MLP neurons of a small language model. Each row is named by its layer, matrix (down: output weights) and neuron, and shows model dimensions 288-415. Each number is 128 + 32 x the weight over its row's rms, rounded and kept within 0 to 255. Numbers have three digits each.
A block is one neuron, or neurons of one layer that tend to fire together. After each block is what it responds to, as a language model described it from the Wikipedia text at the highest values.

L3.down749:133187124144150126142132185158122133143102103186135160159153075134160139150106084138189195105140067129095144121165165116119170160169122167143210115115124096123074133095132134125150138116113143136128134124079159100136165167140075100125037128120102115132120129110132119122152168105127087095146170134132134123110141096140139077160126130141188158147135135139119100076132127160155136114079
L3.down982:083117136078170092082136195160084066144153138126134156130153117140196096099191156132124130129070159126154191154104070127130122109174101116105134084123115092130114132155125140155137130101133142206101095119149110100103171084159144156145154181112144142141138122141116116153103098114127086099099147054144141117183134116121145101114132172156120130129159123127183140138117098084178136116137
L3.down2660:144147115146036088114096099122121123091150186105063084107132089175094126170093173143141121176132111118129195081199089048100128119144112099117038104130090094105142107109211120182127123123086177129083158128123115144098189169168089148063140091134106094157139136174092102174107181097080167185129059147161132148090104150127089095112112095170091103181129148135132122146132100048079124082162
L3.down2707:074161131087113152121165130132171111117103142128184130170120149161108126064151124110126112167091074139114142171182132157105182155110191093126121099115148099091132099148117178174089183078145134174079088136112114130084136182153089111136127165134173038076136143146130115137094114089091158188141057127106115082094103113172199173137101187151104124151157110139145090116117164175131174165110
Final pieces or whole words of verbs and nouns of movement or change, e.g. sw-itch, ret-reat, fell, rose, expl-os-ion, drif-ted.

L3.down558:119122115076107133182127119157104214178152080101176093115191179084184103095083181084184150168151212089160146068163143171147156072118148127073152173127095138159180133147116142059074126089121158130078166120172093153085134068124119042132138196125132147131094106135132164116134123191166111127095096079142147110172153132139134140115115138168150098069097190094103112119101196137127166131143
L3.down1399:151157157079112143133115144109108157129134133145176140102142148124141075117208223163134165147131205128098122035140119180095116079146127166140112114156146118127140157138150136063082165104092170129089133140167084091121156178199070130104147153128113177144115098118127164121130080117132136106116166185118122129160147134122195115155132173113151087076153216160155057158055192109102122120132
L3.down2198:099180106122114115153144066104158106076142116113152152117158097148112105079170152146169156142181060083121160131113135102118129131093128168149092144205090070103172142107117126139125101138142152155140129074150155088105108129102163133065082143186200094145111098136143165120149135146136120168099104135138126129139194081185108133106096090151115087157166139088094127186100160171158121118172
L3.down2812:128133157131079124138137097128186162083168140035095156108149112111115164161150112137128134142120121131137116102169157077124113143078091136111226101176193091130050091161112108116079161069161151164106137134145166176178149144145120173139107155126107104188089194097139139142129175130094115106126168157133199112133140144147187102103111158140068145113123124098155183146113102182114094172133
Hyphens and similar joiners inside compound names, scores and places, such as Tenn-Tom, Chatham-Kent, 2-1; also colons, slashes and dashes.

L4.down1975:103165159128167145165128183116090095129160151120141110117120154133106075117146134139134150122156160126136145152146163162133148096104093133120141124103117134125184111178121115129120117143136091147108131173115148178200175099147141153149140082173111079090096154099047196074116091116156091144158179079112143094135122116098128114128141144157179179128105080155143117152140128190112051150084
Nouns, or their final word pieces, that name a person's role or relation, often after his, the or a: wife, daughter, pilot, defendant, writer.

L3.down801:160105106122169116138156132105105118100196186123135106084103159156161082106098173113144113144157145127105153153145160118126098123162138098182090124089165131089126138081189064104103178094140142094156186087181136083164146126150126155128112105110154123123165133205163096122119130134178111133083174137162166113136125089153100092113129234091128099164163157133061111123113147097173150119135
L3.down937:148147126132185104149129141130132115111151083129085160125115155163116074107142143106116150111182114140118211144159104139107088120108137079065202096147144105115137118116103098137131136170163170140128153128123165111137128151146083126107146160199138144106158161093152143126090058127150150214171115148136106123108115094085124155121149146209120094121132112171195193098073130077104090115116
L3.down1471:166128107102157124145205098117147143059154142136114118080128129100098108143108122174138180114056105146094206136162128149131140136071125084092118118168121104107187175168134104133134145218063157121068192112155168084158137163131140233109127143160143128124199142130159142109067116111150180139115137136123117163081096101082127138072165132093056127191129090100145109159108097093113073067131
L3.down2511:174141157156122168137157077121065121161095148141165133074094129140140144104078137187115165128152106126129163135093103071125140162202193112153059159121119110210140102135173093167184166204138183106182136130127089106124168123090132166111129152107132128110104157099082154116124121149140134109120137150183128096166081074119115119121142121095074103142120176087135093205170128119109159090100
Hyphens, dashes and digits inside multi-part codes and compounds, e.g. ISO dates (2012-07-15), W–L–T records (25–7–4), call signs (WPXW-TV), and table numbers.

L4.down1928:171118171129115124125128114136146122197133139114104156111151140142141136200130142150230142148146108107120155153139204112140136101128137149170118099103098124112100104146201116107075096118131070103118103080174113121142105172135109154142079109098082136134101151177164126176211170159100123240046136071139162079085137103138165137138115091111120109078127129129098115174063155086135103121102
Hyphens and other joiners inside compounds, mostly after numbers (42-year-old, 2,000-seat, 1-1) or in dates, plus prefixes like un-, inter-, co-.

L2.down15:146135091086207141103178131074111092095165132119123108109177148120138084127147134117141131136169148136134152147063093112160185107131158079112155128128133111082116154222073089156154131128122180216140095175132122082123157143113115209077141166124101122149126123110112147152120158185120067066137134104069163104114144141106193174085116140145100147167145112186055189109134117108157101122147
L2.down24:026098131119149106118168132110148135155126130147148075176181143148138102147143138097112115202152117205156114199119116146144042170136114110139140135155136073184133166088197178090079109095147155098148191122139120143127128148160119162142113174144067153125183090173142162082114065137166146235137185117108185121144115114160111124122143115134149115158161133118142139130121200122129121125114
L2.down381:162109206113114091181141176134108069205096093174135115153089120097157170138122157148112166127180080110077166111107134139080102129162149130101141100148079143125117080115140088150150179129120129152099110114171148142105157161109125183086126140129156127093119082090133127152132080144145100136071132127166092164215154150186149084146145114145116113124151095132124116107158067080140122067115
L2.down582:183132161138069064151134113158101123099152178109132111093209091170132121161090166190167194103161105154153142096110142124155170211046155149090126139089155146106120114109110068074113102104117129172138156104047137092166091109172141066124146093161182147075140088072159163111145168169156068095133115153103090125136122141149125102092113127165159113093205095153110127164146125071102146030106
L2.down1261:122096182095107084102096195136123126034189120111145117155124125110121094162098119094092129110126151154147137149146177086123172105116174123093147162094147135111201138175135143128102112164188021108092082123175136091099126089116107104084164085123155068106143153145079149185108205097137143108110102088099116149028157130146139142112150129108082115139132154178149140131190086162135107151176
L2.down1320:165141154115122131154104087189151102156145153058097091155117147136130110092054134122091145140109154123102143120166103141187099043080095205110161125141132118105143155143135128100088135157113143170049126175157182148109117094084086067129105174165080103113148101233150121105176150118135141059084119210203097173083154189116139155115141117160138117109171111102124084087143137120185141127117
L2.down1321:167041127117136125144104126134099116092060101104116104160131135120095110097098128108155128116116170103158127177100128119172162185091127138111142118108184115142116167149174170071100134132147143180109051137153171111062176156099106107131181142152137069089151088113111122190109171087114153070118147109099128132118144088105084125091149156166115143107132147152155134127101090100146144102129
L2.down1844:177132173100190127121073192102117159116113127099111026161085152078091104170146102122136119166154134085188151124082149091169178170120167184123102128067079142107145155179050136157134116164122089113052056133155137155137139131109088125137171050161075090087140090129078140145108179114143103108158129120125103136127065135099109104139107118117120109216163105160129145135084089127157117099102
L2.down1853:139126119142163164132101171122145157118132103104152154139164172079131159080116130131117136187132117140133112145111122121180116149112127130133184176048125115129156170180068136148147120127042137087120120127060158173108153079074100114144152098226098125126081133115148121167088116122181164116111123150152123115105117189105112113067077136160192103169102122148126168112122115102118156163121
L2.down1910:171154173149150096098116130092108115151105131133139164142114082073132165126130112146161103111178107104162149113121159054182108157145096146121122163072196122116069105110084160171110140178116188160125113119183096133149105125085146110102183104171148160111132124176091095151136115148063108068041158112109113101146144164120138169132168137146110126170160109094134127174132129124148088133097
L2.down2057:179118133132109148137107064166096106094128135130131106130148177065099102128125152193147126118116119113135121130129201076175106113117136155147135097081176174120072136183180170102102163179140139106042133139130131118129096119123128097144138134184127150079079106080123155088190139133165067100136098119137187145120133139136123198123082133134164129124219164168214062133116103159154128128136
L2.down2426:072100079130052156119098137097130149099103133097179083109103088112108133193199144101078145142149127082126133113150138109155086144114161102150083109098060177141102158088147098047183182131164105177112187091147138121130131117124139170166127103182139158174085120051133136111147123133111105136110097088124091107137079220144113087149156119138158103185118168174114127127146122147134123133138
L2.down2558:133120115146136175182116127061093145162131061116141135103148085114109068117192147091153131125167097110117152120136099118107139123141086129166123134139146133111194148146129183127153061122093118176119159143150116139121140116120138147124136087091124095143144095100083107170105079086169125098161155095138145134115160193112203134104173146109117133135146093188090134109092127162120134083181
L2.down2763:116061109083163085149120104126053170124140177104124125139111160121148116151143188132092115189167146152221137154052127067191119168164159104127120126138117156143091164154110139148183148123148167064120086187133128160129130156054170133113150123138133142110146130096141148129113148139081090116128170135112142089113116114153051106086106119110091153159159149154096118107103130148092073130087
L2.down2815:132131087153097185126152109139104045105111122097103089141111111137102106094133083130065087088134067153153101202134174141188122183123134122175192154088122177175089129065135211093127165104185100158152135183132122085125069105126157109156143074216117121136143103100121106190156126185147115106097100137155161148148120098126107144091166120159168100120122137098090103129094159139117185122193
L2.down2964:154140208128135126182088152105051131144074153159150091111131152055153160159191065141104085179074148093156131130090130126200086178224162141128127119118157134179113092187164167093142107128157103137106157141127132129110151143117109055164149131160123108090136113087099125140141113127160064112141167147174133130132089155123135097090099177135067135146176159189202155081133066139189117101101
Nouns naming a person, role or collective, often band after the, e.g. the band, rebel group, footballer, referee, judge.

L2.down141:132179187138108102126122086101156100120130201132098094090101093177170103126166162194098117138103141147079122135128149190096177116128118071136117075107172136105129139071091093183081156193089106067131132147138133183090130119153102146223134096123182190176115135138150183152093138099150139143148206155126123182145177115094061106124109121164086088106098046122116143089073133153090123092167
L2.down272:054108109088152151096136146106111126114113144091087152072101143138126138182104124155148129140108112110080116137093194097157147074107126115071122122170100095162129151107157131086093147091175186121114082169128165134133121096136112154169133161122132155110103085107124126100140127101144120193089191070141138152094109141129141144145104062126137093135091085123069080140158190127154165081129
L2.down725:148144112094092131113149106160082159093087203170116111107114144150124123132120125135175143137139133129115092196146139160178147100087101107078096148183144185166121133092115138157165095102121111149128103170163137079081100160165146160077167139114135194070155138085152138059080128118131172145167157128146130139162124098124074157087087068116169133143124150125152112136099125095127073073148
L2.down832:045105179146118140135102111185107228076133165143136124180072120051111094111133100143166126150096150158113138180138089152158104131100122137139149127147170100098147180156100098033119097147142123142120122158107121139206184184114066102139082166143113148153153127078187211090094101135093166165101103110108143117158068135109168126123139124091092128195163076122127108126086093117093160069184
L2.down890:140131091127052165149163142073100114094089097178168124110101091170154138090108114121104093087115115157139142133163127144107088122180152181153124162204133164143104195136120138146134170138108140121100085088141157156100148168115085130143110163135164091137147116113095110120091131134216100173112087173166136156188141105104115177068122090114208156210150136141138192111142077130137129139145
L2.down986:097085162129142137084144055125153149076108137111115116132138152161104159131098120168104136158119132141144125149080112161106128138216132185112188138152155206196199121089109143144168126092135129054151080122162092115161107086117116108103153092119129151114090149098137128081124146168132144153082148172119127140165114120128143151110128123196180136171103082125159122137186157111163125158119
L2.down1068:096138128116137092144144099166108111146157153125132122100165169147161101081137136124142127159114091158218222111178123148133122131054158177148177160104116113116139126154142135051184062180127124156076133108120132091109109082133147143098167126149169146184108100136161092122083108109136130147119085110146119143103111203097110150136156194101124075061127109147123151099107116156127158088151
L2.down1128:119090148156129156097090115070041123119167075145245147143167095104146114068120110110128168137155095205165137094122145122104129164135086170158161153134123108194160187095102123106156109163130148070130098116167133116084108134137106162062157094086113118115148145128125113080173082147172093149107104100157123145116113180127030151087111185097181155152111153166167120105103145087080158147112
L2.down1251:138115108148126100157089116102088135139127116141132187075141103166131125111165120180101068124117091077093123194163097135143184116162139148079146108148146064176151129133127066137081135136192133110143141140169123082160099117093107166154155084110139195083166166055128136109116159177161104125122085093088120093142145159155116126080157134146108128123091099140168152130173127135110103139122
L2.down1437:113141151138144117098135131171129171144085202140180053073116112087099157097050111138105145127127129123069159117135163157115132107128195164151119155150168081130082080108110134129149106140165133126084087147075127124126094112089166171154120129079115102161110173192142115126134090138100178168111092090113155154099146175092117091119138135089089157168068093122093161112120156124096130083168
L2.down1587:177078128101091055173144117141108137118133099104160130121159120136130132099126104110119049140088104102157170143080178113184085185113088084094152139181111107174079130119135091171132083096081134211122110184158179138085132147129045144153117120097167136091107168069136102116145124106136065179098096137186203168151150160110126091130130150112144060149181175091216178107130130144097115114122
L2.down1709:122118112144117158095162160115147080085158102136117151140201139096161084134119181188055112066129145151137135110116186170083105083111157088100148108172133103174067144088075140137100115135134100088129156095085167095075065096106101122092152119083088141098111177156100112138104124158127094128125125105096209194115140106114137163162144133226144157140125093128134121088100139157134100212212
L2.down1856:135177114129121126166168112106092173144187212090145101079108058178182092110114128165118121124093158112142130105136160166186178148136116167121158109151042099051146140170088109190090163112098103151120122126163153095130077113108102127148073107071134118118106103098170126109154121093119111129090146083166142137136124129107139133107089147097163206099162082134168100099139175225143147082139
L2.down1962:186159181146135160109190147049155129084151116148154106111179107124167149118102154144184127158088087161121162100145101104106113136178172146128112120140100163135115112101085099141105089144123094128121084145081116099100140141191185158115127111127065153168116105162130092149136081127108112111163137146160172135100158141105165060146097115049156168078164190166127124150139129177120146139164
L2.down2127:147125074094141188097128123174127149124139094118153074129089086102136100106190171133134188060021111120173159117147133068146190117224180105115190135189160111119177176129114188084149111173166107130115159108121156155092112142080148117116110135113154149168110088160125143188135189116147132131070130152131130126155115139108118092083111095105073115146084086207168142091152132103129103144089
L2.down2717:156149139152118135157135110120136137126087112179107160140131155135170157135134125111115167056096113174117114090137152129043166145095182159122169174129179145095118116111113118133122125093086123176100086132200115188137063120142093136212093096127164031160098103164176156129148135118164178105127154182108164125139141122113112138146113100096177112145208165142184114144158114152120103149176
Hyphens, dashes and digits inside long hyphenated number strings such as dates, DOIs, scores and sequences (1961-06-29, 1–1–0, 0-6-0T); weaker on pieces of long technical words.

L3.down2464:101142097131074076109092156157183181127139163123148157073140163101156077141158075083149070155114145104059088094083145144154093080175121145098107170113147157153156125167180084158125112123135136135121132126131139122140141136086140168100120112138199071133150102123169205149171114129160150094109147177148127138146115127131173067127151125070128177103172090090081110121135178102143100103075
L3.down2500:183152125122161129183143144096094143133132174121075140176097086139169120067086163096110105119092140113118110106181142098157117151165055166088066123144136103094124160097136119099147130125099121169084179119138150119106133149142139166040122168104111109125177144083104146138065152112087098125113141123101190144099164118125156146138108107128154082175145134174118124144061116158118161193121
L3.down2873:104085143138172190143129147159131113156105143108135133126136162126171087111145180118175104132146116128032149134164151098145098143170083110091088121162101153120083119158123111136140121162160083168087000204086161151098129122172125127093166156173059118132117152137177116107100115143159114081081104086098115188094115106113164131128089141108155118130170044180088155166166156114165134179109
L3.down2981:125146172073102133067182133167102140088146059139091149134159160096079169153144137095130107138086106163102122099153099148191107110157119169146129123058117115182083134160133080150154111117099151185075068142045145153104127117129123128135135092135090124095081143163123151081161134116099117145113063181137129092133187092155168090141055086119155136160101148187118171094135155147122126145159
Final token of a role or type noun after "a/an" plus modifiers, often a word-ending piece: admiral, footballer, coach, town.

L2.down59:088141083082151145120151158119135115097167137155137131138099112132168179094146120048131191128111144096139144161094133147075124138159098084122145088186115078173118119117124203138200139160181070117076139101148095199110128085123103109149076106078117144162098115140089112198141078176092151139105083094126097109142108065124131157158119101136133162105116124108146142141130076095140136122145
L2.down459:101097093129166166119170130125141133091096171123125125138136154099165157134137155080044103098100138130103199147182107123159113153154161107148074145053083113119130154188142091146120152128098126135100083215115141132139134174197109129117165174126152144176175174151132111132090113121150084117132111121168145090137146097076138119142121105166072115109103136130093149063088084144153166138095
L2.down888:098149189187104131056124130159106114122161135074150125185139155165151107115128151124135155122136102135139145077065139124147137148166187098148137103210130086105128067063134129131164134125122130113094068112139154158061132140174135183141197141160163154106187192116075070138172079118080151101064167072113118131166112140156051099136183155074103060169096112137111096145075079142164149118152
L2.down943:135092108101089132129148100128202153069104113129164159131134099106167157065120159112162083108182104145159139141151144123119156132101090174123097095046132146075148160155129065161075107214128138111108104100148116139203154133118105135148159078132125125096068194092134120174142160123094171140121088078127147103096030123120166084119068053051201090151146161141137138104145093092128173133160
L2.down1115:138145108145069137139111197092168135095110112133124060075061142126148064143153107110091177133148127122129131177093129119135160095128126060066138132188138113118119153140125135104128121158164161144125141108168093127131157133104105089167151185094090143132210186193122157142095105164090129103140115150087170108155163136097114148114093155154093150142230127136132209110096127163101172103122
L2.down1297:149125213096141158095114126164132142090092160131069120141172128123171121096072116122125172163130113093134141107146103124117113118121113113142184090157213178142100124139105115105163185148122106116198139128128153047118089123091152083118097160201127139135182108202116152148133143121180139153083127152107141077100144141117124122085117160112166103142192141153137107134206119071175128092138
L2.down1310:115140105095145063096121158165163134136110123170145183153156164148126098069110165063134078106106110078155173092142117133148152125157119124089131149100120110138171060129154125092142198149142169117074138070117064141058132113116085058188144199156120130137099211195157087130136090134172108122147093130140074108095117170169134088124107113145064136114150151152072134069086110112170120131105
L2.down1374:121121116111194143157158126133100143114112115127129174124143101135165125127129163106118111163164153149141156122133082207132104122199096109134129139145076117106152109179131148091122138130138146099160102133143095090083136147108123152136148137120158088163117113114115074177148141098115144130179130144097163144068130105131071083143137130081109116170157103137161181160114142162106159171087
L2.down1675:138103105166102184108094091095117067153116143120132148172067138110132122054117120114141147139118138116142154161121095166170061131096103113149109139115138167140084093102106175160114058108143168147145131136052139134108181120145179117086154128138134130124108181157181155144067134052145083134103110099094128123099157113134106120085168126170138117140145130166071174065142118057174120109119
L2.down1772:122132132100125127066133139086076142126151190202132166133067113085182082163093219145094155127113077166167163155066150095106126079163112118117141157126135138116110144140151166116180075107081130117188149098136140141219131130090139116128177133110134155117091153165104141104068112124124133105105164175175111087106124091111115115108072108160171129110137109149180087147094141193161089106221
L2.down1799:153148125125141116123137154134160149157119142178120069134100142125127100065101142078182142157137126156120129163133122098184140086117107129149136138110169116120113149123116146124183113150112141138117135085136090162148132162117144169120122139099159107196097138194117117135143097126114141106113145107118138146043124142137154109150134152113122121159146152180223180108113102124126145148164
L2.down1955:048127157128130158072165143115092074124118167132100106112111131128197124155176124178090120126145153162035122108146060147083072122140159128146076116117129113125121178111073154139087084137129115110130132079088082107166096203106159111164117125115123201189174081093075156163114097114097136077168086115048127122112139149152142188084165151116144143189082109107177097114102115138100183154109
L2.down2084:134132121139148097102125140194115059089153173123163101070121164199117108110171193159117082088138116136041194158134143147146118121100167166131108133156092162149164105166126148129123079159118101098049149139101119125072101114141107104143066083101159098115130136181146089164154119184107096045150163139132224099103131092112114123122156138181124104152167153123154122111116134204072152092160
L2.down2133:065151148107008146117184152115147056093146134135081050098143171139102120073137173177180125045177160119129171182135084179057130095099154133147137153133142161136098076095144138207157106163142134106177140091154121113092122159157124148110127178108136127161064171096078119155044144114115107129136118163161116156119175141170136128093163161117175158141130131151178080147122165090079131094120
L2.down2166:120108136103120193112131085072087130112180086128076120101153125154109105099136133145128191190195132083106171144089148042152125094101106117119151092228140180113166135127136157144125187156117140143146147108149137120078159142142103138096151093105056120136162082162062069156126140143132146139151145117092150174125185144145130143147117187105131115170164159121080154143151117153126122079064
L2.down2368:107162131127110166120159161118146099114151127146146053151098173177133154080159095116123101116092144125085146182195149097163089089119086134138157124115133082110145091146091119103138136145145160104105100177063138129097169135102111147064120089102104132169140180186111127143178169133149143143137159152059126111105101152156150159121161127090143107180166128162183172147154136144128142151134
Final pieces of nouns naming death, injury, disaster, illness or crime, such as wounds, explosion, depression, murder, massacre, poverty, often followed by punctuation or "of".

L4.down1095:184129085099152130141131103205137148118194138086114095090081125140120125145123153089136120084096151120079140093139155116126142127135105129117101173082116145092055068091150129129137074151177163182136110127147136121102101185138111134110134124122159145081183090111212120145148149114086081108083086129079152117081130105108111115189148073085143155103127088137109190137145128101122096138117
Hyphens between numbers in long dash-separated number sequences, and early word-piece fragments of words split across tokens (miss-iles, res-embling, fl-u-oxetine); sometimes ordinals like first, 10th.

L2.down36:090141146079177135124104170135111128091099088150150163161147143123151097115158150150097143090118165172172184141168155102111138099161147108097166114065093094168105112161101099087101077174092156124102122084084131172179113168127094144121104128120153173111113122077109119126107109129069154092113113172149168153179111133106115152120080112142171093164113135111208133105079188098189168138140
L2.down51:151198119142123140180133162126160168120107134114154133147116080145105090175112082102170138136103134125042111199129128161138160129154163114094041184071116109134096162123121147140125115125146166151155103160196139165141184147156101158115115140121070127174140091046151105163126114128176171145151154096127143191170120074101148138082113170181125139156086147139121097155116170118123079123129
L2.down154:113164135104157097111134152149125112092067103138138131095110125165088105111111095070130081185096105136092139196171141124155131099095060146089083152096122127116114165131179116092133147167111066173086108161157163160179159149194101145160178118137116181136122122138152116144235143121099186120123108151083127138147133092153089087081114195140111132121129125130136067107073105154158108167145
L2.down353:112189144129119100130099114138155155122132150109113110087128109141157143163141119179142125069088131144162126124129117102106149122113117154140105140109117135108141097165118145136172135119065130119096133106136055136197156126147116143102174090171086151084128156111129158097169144126155155146096112135093190153177085138162162070114168128163154094118190091152099106124084102123077108174100
L2.down446:096145142120156184144160079161149123141140130115154046109119141160161185109076154154172089140156127126196136191137153173102100088119138149177087140105110110154153132136090130149139125137049140136080148155094103121122110159151056100158100148126138090162120121151111110113156100150099076140053146195149132165144128100118127120162181084122094155149129102136133206135122165138131155132155
L2.down474:188163183141155128147142051113170112161153121174137107180117128147072113130116143104161134144142108105113178181121133083103103145107104140115172083106141112117127126139183179087105139142162122132179150152115097135098187113133132108091068153112082081132107094133188126105115096136107092141088135125183161123141151138153067107149099113193165131151121145076137163120093141185132110119157
L2.down922:157134156182179154154130111194103104145209131102079124158138082052119096080182066119165126125163099102109156094160142125094167120089152068082157091136155058169118121166160141138127121129126145141096156182134125140146124119165145144133122127164078146127142149143137085078163127141102124105138165103117142122148118167089146158087185062144120144099151212195131112096156101142143086082140
L2.down982:084173125087109108168197113095148173118156108096167153147148126138073121061117225117164145160136147122154099122149146096198147148097150044120161112104121123108145137129104159162108107091138111172130118111159184161132129140136137115146107064106152140191130135075084155132108173110109025097085108060108130176154107117177172123116142156158186117092131125226066089116070118154119119089155
L2.down1352:108131144106149230119112117120135059153189120124142091153175104162122107141083104133146167116068135108155132120152130092100091117112138104166135112133127188160128096172191162111109116106106155189093164131111144204134172185088094159179120122100084111118146151105146067071113131107120123133121069143110133140108058091152099113094119134148144112122067053048135165122143108143126109104065
L2.down2078:148108146085146177103110137166107077151105147172101160093142137167137151136101112152108151139079102121108181051139073153116123167152106155191116135118103123170102073144121145086107120151056052185135166188125050126081093173105041100152121163181097123140080120170146104132159076128122114173195098195148103104094148138107063156150132091145129139188132116036139095090072160089103112143098
L2.down2184:168120102125076176109127102187135135109121146123118142107107150118147073134127138139121142201195120182146124106081130113139167163124123133113108116129119092120153079144174183121094091128137187187126149107139120131119147147167098112130157050075134154145091096154182134109079105149116098143100101077060131117082145096145183170148168165115098109063097125180135106168117087185094166075170
L2.down2232:116152094141133142132114084112080095103165126115131152132146156106109153104085078141149141127125159133150156160136080182111111092131059145131110150149156117137152160140095097106167131113095171114168147121102093136078128184139111145151117104157121097085037155131174150124147112136122133172136083167162124152156109154111163135203121110140147147208144153142125123187067174131156161125123
L2.down2393:129121171141146150142190142182089086132109144160160206120140102135149137133066169131083104150112153063130148111107154152081174110177149207142117138110123171153100104074097187098128106140137157210145066109124140158099201136149105094137103117114081166115136086103068139122116123043122163161091163148113166170170152156128167122130207132130135164068111085164135137104098059123115168115147
L2.down2483:138115158124095128140133169139150130104109182141100143158185179127082138194117139132153142132126101102132092154087116109107127055098164147122113143107127133107135141148127163123139143080133108163063157146082130108092083141077098108063158154162115122193168101159100133117133139077131081148106178114106081126161102119144066139140131116151090118117114079163063108090109181143168115118100
L2.down2533:140169089119074203065117135205096074119125117089140142089088158165126154182171116172156120119128151072146145150145135067119116134142089076176061132159153126132129144070078154123121185111179115073075117145157097143149160109071153165102140121112113134130136067133169154114137093113156189150114140156088151125142106150119098108082069136119104143096131234138129120117109118141154133099077
L2.down3003:123123131108077158091095131119152101119093115160096100135206207152138095075114149165180143154142147140153170137083129130101121076154206103175139133125197103127058126203102152142130108137170091199068160190162134176115141156095158127106141079016165158136103081139166143131102135155081102074170151173140147109193121101144149158093201072119159181108102132095193130159136180115144107126175
Hyphens joining parts of compound words or numbers, as in ear-splitting, quad-core, three-year, 1-1 scores; sometimes number words like four.

L4.down1627:149172087082120121110157139123135116125115123108123157128103114162145105049159168098131141112089173119173107130120074141147162130154139157157129109088154127094146061101135094180131125091212150053131123117127103100127116161157116140111099181115083089159127143169150103162135076143158100215170170126110120158091085114139138097111085137126115127147135155148161102135166175083124158174130
Nouns naming events or periods, often after the, such as end, events, destruction, recession, pandemic; also final digits and commas in dates.